Weights of a small GPT-style language model, trained from scratch on English Wikipedia.
Training: a variant of Muon for these matrices, 426M tokens, 7300 steps.
MLP neurons of a small language model. Each row is named by its layer, matrix (down: output weights) and neuron, and shows model dimensions 0-127. Each number is 128 + 32 x the weight over its row's rms, rounded and kept within 0 to 255. Numbers have three digits each.
A block is one neuron, or neurons of one layer that tend to fire together. After each block is what it responds to, as a language model described it from the Wikipedia text at the highest values.

L15.down216:200168166093044123128066145163098118123139107104116089170156106156101108110181181112153091149150075129128157159126162099099116121154127134152127158108077124135124078134110050130155187177153145131154106062173110109167113130128116141194137102143134128101075145106122162112094169076136133114092114141093160145203094121171170176126090101118114086170154144089135149137065179091095093159071
L15.down246:134074146159068163113133106152031126143145111120158141190157097164176126097082157079128164118195114126128176099107068098110093060127116078127120158180149118167117164093149120126136097112119140100207164145122174114153088082108175216157125110113160113111111171121043114176115139158100128121177116182070105143127149113155184134106118130077115132127086160160119109097105158178160166153127
L15.down611:151186129116083166137103126094074091137160145125127138072106185139133165136126148124182118148139116144148146102102138189096072125178156076118081158124112157179114123098160142116147132147145161159127130152017102188123112131143150122081153082122116110107147158100160125130132109091105100113097099107108140138162135082122155098183156178175106088124144210136084155080037113114149119131082
L15.down1096:156207182076114126108098116137080172138144145144109172177144120105122185017121206110085107150099147090138039130116104176108145145210166135149131105094145131175143075129128147125077176179147141135140165136101175141097110148160125157187141136143103071152104131061151089091154127133126131123100103139075119136144133079146079112126114111137108117142140102125066114103165119161057119111142
Description: Word-piece fragments, often "l", split out inside proper names and words, such as Ar-l-ington, G-l-entoran, sib-l-ings; the unit also fires weakly on table pipes and decimal points.

L17.down785:092150090099085122105128131111132140125145132122108151172135109147102144106070087146087160068109180086160170092124120093154186142126193206109092122162117125111152132131125127160144104132152072127156145171132128116097157063147124136098094122079130164098067145126100130185097153187105073078121082118115113161201151124110044127131151121160113107112156174169076151109117165145113100085136
Description: The first token of the predicate after a person subject in biographies, e.g. the closing ) of life dates before "was", and "He stud(ied)", "is", "met".

L7.down225:125053125153148126099100032088149102080194133179165121206110126075114070123075185153110095106152188150098098093162116114103123173179126151202102176125116119120087100126086179158163160085142139112117096132107169168137156136116121107135167127100122115154172154142124115151167147149113117186118125121074117161113169081155162094137157078116061113125174116105148137135130101128134098106093
L7.down347:149125149112163104094087149123118125142182081118153130133131134090065064130136060125134040110153149150166177112228124122066066089146091128160116098122164118109145107107131144146100155143142083134098156136131070132144083056100120124124138112089126104142114164135137085194147139075066178190135136205091147134106142137160085125198147176137127121148208132087095153129077155148169141173068
L7.down779:140071189147115108103161135089173119074234116114133115116120117160114118127076045123136113105074176156163101140121100135129095129157131156150130087115140128145143152137111173151127153176093118137178144141128165137147054188097109097125127122178134149082085104045152177092083124112108141093102125101130121116172116127190116146102133081087129048149177164186128110167118157061114154138149
L7.down852:142106182148126142166167148126117105080130144147121078178153112178122046152131147118109094120175225142148121071118067111095111130119155121152133106187072077116102117127128121163171128062127074107081138131135178127147147129104091138153107089121141125122136150119128115150083107163113172140146149125080115140062134091158126119081127179126166106149135138076052174151046140162154135166116
L7.down974:220119188131157163133166093144088110115183122142191115178089148117173136096141114138082139082112127130133185121100136144166134129149115136163161189182115123103150124155034176106110108100127119082125107134141129093143152091135145147128068094125091102174173141127077100133096099155154128144111098130085126142148173130085180129079057107223107090139145117174116058152118138150158148122127
L7.down988:161091151122091196081148136137104151097152115152200128137128113163148144111163079179116139082100052097143157053091172132139107112131149079148135095155115120153156132144134126122136154173159125155161132131152137092165108173137143079149132142154107135081122165072143102086115103105141121152127079111086138138146214147146163164124099134187142134095157153162143059147082130100108088109144
L7.down996:107153190154140117113153080113146123087087192147103126103080162165088128146137068150112084151111116126195161131112106123149156152198121153145125155097142075107159139120144162151192152101151107077117091163150242125157157140117131096153109092114117108109158134078078103100123104128108119149082112113143095145099137097111139114112141130160109085105134125149102133116145126102139159098231
L7.down1210:128149150174162082158120141196105192160144186091109104070064150134145166177123111162123108056136133132153117156070152169102088103154038158159179130141108092140105129160164145125121128125120172104106164131136126168100128170126141106111094175104165110142140146146102137129166095180087140133147111096096067133105149151153138156082134163092092121092129133069058085108032138128089094107107
L7.down1342:104167158174134114096135112068094127113134113104124131135109110161160170138087103135139118107066105087191114081166117112125137068139141129173173162148052119100127070142116168149134153080100083085136112152131136137105143137074125097104113052125101079099123115157075043171125075115143097156144151163151140108168157111193201102080185187134119126149125177164090123058160120098125143115086
L7.down1361:173133170195144098111144066120132114184133147161122103146083122094090124066138068146144142120171128178116061125139158168083124035100118152144178161153115051113206114146108210181122153135143091139180151111143146123134140127144131071188160097107163133112121151106143173126097137077115098177106132090125107116081124199172159052083187170125160113137188113117098147143071166164144088120129
L7.down1440:127131165136089157111147103135139135126138115129156112146115102174103088137137105101184100155094086136152109125051092165101106087094139113175128104136131092110189132117127164162204140133142162165078147129096122174178077146112143108130158152182099073081069182142153088152081106134102120152142137155080087145092177107121175165146144093080197145166172120159144133199115178149083184117118
L7.down1543:081123167108138051119152124156134101076159139151177116166131142115117126173174122156129093112145123145103138137128108148108094108179121159156144116162095139040121138083140129165162123100145107080060159167098092185169078161167110119138052116107078110135118130105068095109096110120121098108133155138075103153162143125076165131086123196174098142129102155152120100121100106168100095118105
L7.down1747:065090124159086128133109128170189087080183102175167134108118087092097081110115174116174111121126103096104113122107122141062180178167093113163114071191142162119155140108127117083130103132125120077129125130156132108098098094137132108099106123145117082102136115137150099194124177119121110155104105070121125146087132134138154127118114203114152121087127142093152084160118148155182125172151
L7.down1802:141115151180158119093130183093119153103142077143172142130083166142224137209077127130143064146148121137144062087120098056101106054154155099132092134166162074111130136123156149106119157076136152119129113120102143156120152062136143140152126158119152095115158146108143088128076104115161099137135126123102084085132083120101155093118147111153103112144110147087064137158085090142166145086148
L7.down1817:066110139116130078161085134131096135127176072172135097141128117143189142111138098133123083041110165148067094122126094133068169153162123083111100063186089145154207065118183195189123150132204147062066140109140139167104141143155134112112102176177129083086113138099126125136149091146124146150106144111106110101086101163121174119073151134070069119138155157146140131152169119096146177152101
L7.down1819:078058131116107126122127167129143121085133080173111149141105163147172106182150142169133098123062136108082122125174099119077162095188096144173117088180092081088152134046196180145153172120104074121158138130085145155124149121160121133151088100056122099134117163063077155144138085096129113137157081105084088092136187078171114169157139124156099162171135136144128136132128096106107098078146
Description: Fires on a split "l" or "el" word-piece inside a word, e.g. b-l-ank, Un-l-awfully, vess-el, C-el-tic, nov-el.

L7.down34:067188137135152111120111101155118159074045106093134140109152183153144170132153175110139122168168113130080126123098201143170131159115133112132108113119069165154113074107084069064190145134138115166140119106148120164080144152128170163106202147115114095141137118127101115061115132129121145107155070122121122132147158125125107161128132138144143154175141142172150152194090092156118091163137
L7.down71:138108135133134117144059140122086155121163146134089088171121080147112095140152081113179130162106113074162200114134136163088134111082119129089121112065118163161150122065095096133089173113087164158164138106148138100094110120133170132124135162148112123138074151093148105132101168138121101119101142084116119160118129152065079120143126163063161084137178181164182143132070112203118151146109
L7.down111:120106153150128166115145116145119034136102099131057057198127113139125113106094161085087158071093154094148151153181175101093109133137176097127168101126116118073085099125162097120135136096088149097172085142073088153146138113174136141102142133116088098118071140137141136137151129093104128098164166136158204106118073092096092146086166107097144173154189204146068102144114128146108057177151
L7.down202:121162133136071141081183134076054121100112082130126130094167147156161079116174088097154138125140149096134112137145096147117135142120116139088158113132138081162149139081133114151060135139131112203131098118101178198090158128089157155128108115157105130099124165172141144132153131149125157128155090181155153134193125147109101142137100124170124095113080101097115120110171172154097147148141
L7.down443:107133129164119150162144113130096065137102148101120209090137131195120147184118139107107119180183140111105061086165186126144159146102103113099167143135176158135101177156052145114144131144081124185133100096085151102086157124143069140150139091129177127126109123150123143098098113134141155130147156142086095155109183119126080141144091108140152060078110193109134107172134164149151142081110
L7.down561:072153185138134116117185158127130110135126129118104067145064140130133078140136168113123130122102181138155098123130141088105147150118144143142123118122188142116066177074157089124072177130143106159115153106101167096095157121155163135129084131141131102055154116152063074137173094109123137129125108129116114134072145106160121139138184117140068093192117113130120191124102116119088095154090
L7.down569:150047106139120124136136130144088120121109190072106159153105128157119120145165105120165133149132095108100159126171136150126124074140137171135129131146085160147148108153149078084108113100118155216099060097119074186065102179140128096162090085160132118132155172113160087125142199117057143116121167143113128130066085132086191186090157137158155169143147134113107124124124065068150049150144
L7.down665:153096093104142086135105078073120124128119163136097137155136142134120216116108084116148123113124102100206085128110131127130183115178114086145119128130128164095080190065116147153158093143163116116134120133120147139158092121077089120137150179098108110088133121141122085102112118146127100158108156163147161101124105112098146048162111162078098192120091157084152117144190111080107203193172
L7.down764:154163130098081133108142240154130116103082153081142141078141147200144199142149115148133114141163100069119149178126203182107141127121087087143136153101156110145147092107108094095151144097081164187124097087136178156094130122137149183127167132146181099153095149130181106122122107098086151127130120194106150135145140169143122104165117125096136148119157149198119113156115135065073092108113
L7.down894:171135157088138134134120138099107189126081117124106162206112160098118102136060143139143132113150187113171171143144177115139149090148118123131078129152110145092169092106155099134138082092180116226082151093184122128132100157154117113062135069123146169131155117116176080077153130139131118103163125145152116106142141152093083112136094119164150130099120141159100147079159066095086119151125
L7.down909:159124166107106112105129143103133167111139112096099192170145065211107131181114096141148100144126149161132123180123098177127117132150079159115133121100142104127075182213115084115117161101140122061185144138128166059130166146173171138139124119120149092140195130180161161142163148102108146139230110082120162141090142103124166171122151064142146102209154099150114148112150079131104040129129
L7.down926:106110068129150149106102144115067103126168087066098147150085090142113096155113190152179128112122143139095125147158133149091137105176136192090133139117176096127173116153114134140152137102134096160146072132122124096143129153132146131136155166175143138125136122225180093163143174112116111107207139096150099116165079124109126170129148149108094087148184144148126177103128196133125159224130
L7.down1098:171120141169099129142191115031112155129122153087118109151116114102145153180141068137159119145074142133209126087108116117113163100121148135112094128092169146167134132128114087138106149091099107119114110096159149100112113140105067145148126098085154097151102143161136126100121080163152070107154078120118131161144075173126144171082147115120129115153158172158163148068109129077093088075134
L7.down1259:113159115152135107111118067064074136121102101128151129114122098099102047107152148111076210158167114133130090121060130132113143121175172146157130095076129166135141125156121146125152133080120176157149129171150117122127109133115133133048151126138136130087212132103166120190103130162110105142137157120128113080154107154194114100100125079101154133110164139133108132076125071089058126136155
L7.down2025:119126118133102053131178154168109119120082142132089127146121156193135152131104110110184173084115171136119126064079138115102140080104185123085078106094125200142117200121076077125143066097088135137144126116104123110153120090105144116140129090132115099121106132187124143133148116130094152109212110136065049134076103129135161133114142133183173111197084135179148125111169169142096093144114
L7.down2030:143120114084139119091126089116122153058143111143144095088096155133125162108182122101119157143100129128140115074157108113147136162054172127109177137161169148116121113055102074113098110180130129115135119175170103161126138107158140199117091161182167156133098111134139120116143144139092109095098093167107172113170155094146077134076148123109104166140099083175159087151159121134183113130182
Description: Function words after "born" in opening biography lines (to, in, a closing parenthesis, and), plus mid-word fragments like ff, j, ist, as in Affairs, Azerbaijan, microbiologist.

L15.down452:131132159096125154158116141111105127143144147152153139152122094091171084162127143194104138098132041121115074193156147132109115134157163112075147087110105125122129134137139178137131124138121134085115171162080128170161132189138120088170112059109090139144096134194169076087123186133111095089138130140118171163102121148156138125138108121101105095181126126082132193132143167135112112103151
L15.down773:158151150127088132120121186146092110139102077096094129149149086108130080164093146156139100151118111102088158156085140078176178142159110162129103104090086113089161103086185133143151118125152104087190123186117206135146108108099146166146094100115109110102179143235131133093153126115117084063141128201102135099186123140115217144140081157177197171118122142101156124047078127067076120146148
L15.down962:165141162125133109070121097150078168054135114150115182136101133125137184097137129106104123123122144125145142136084080139112057140137134109121122120101104142073101107146148136138154134127143140112093155116111132187139163169116111161138196152145184128174159163156170120107125123063198086100115126113123119167076203160162210125099148134151111086149149126119138094107197107092081145140154
L15.down1308:129136130120136101097125153086099127070125112112070162126110157112136119111105139120127123095108124129185096141133105156142168177144112175092115133098118097171105179161094164149149123095101123064113094140163105129119178115139147122091138131123080106076151157140112109188158154140090169119131152120103136107078159154065124107106098115141159102152144146061132140124096178097130151137083
Description: Line break right after a "= Title =" heading or short description opening a film, game or biography article; also mid-word pieces of foreign names (Lu-is, Fri-ed-richshafen).

L17.down1437:123100159168067123110049097134090131123140184127101125129171129165094104182108119108180117169077129116096126090138141154127159120115170149185185161156121123115104136133084119112044096114120099115113162116135137132089169101139061159122083100117144128135118161132080136174140101126179183198150146144086113131115137080141138123110169143111084095084141181136159115177084152169126139096142
Description: Short word-start fragments ending in l or r, when a word is split oddly, such as g|l|ass, bl|ue, pr|achschatz, l|ove, Gl|asgow.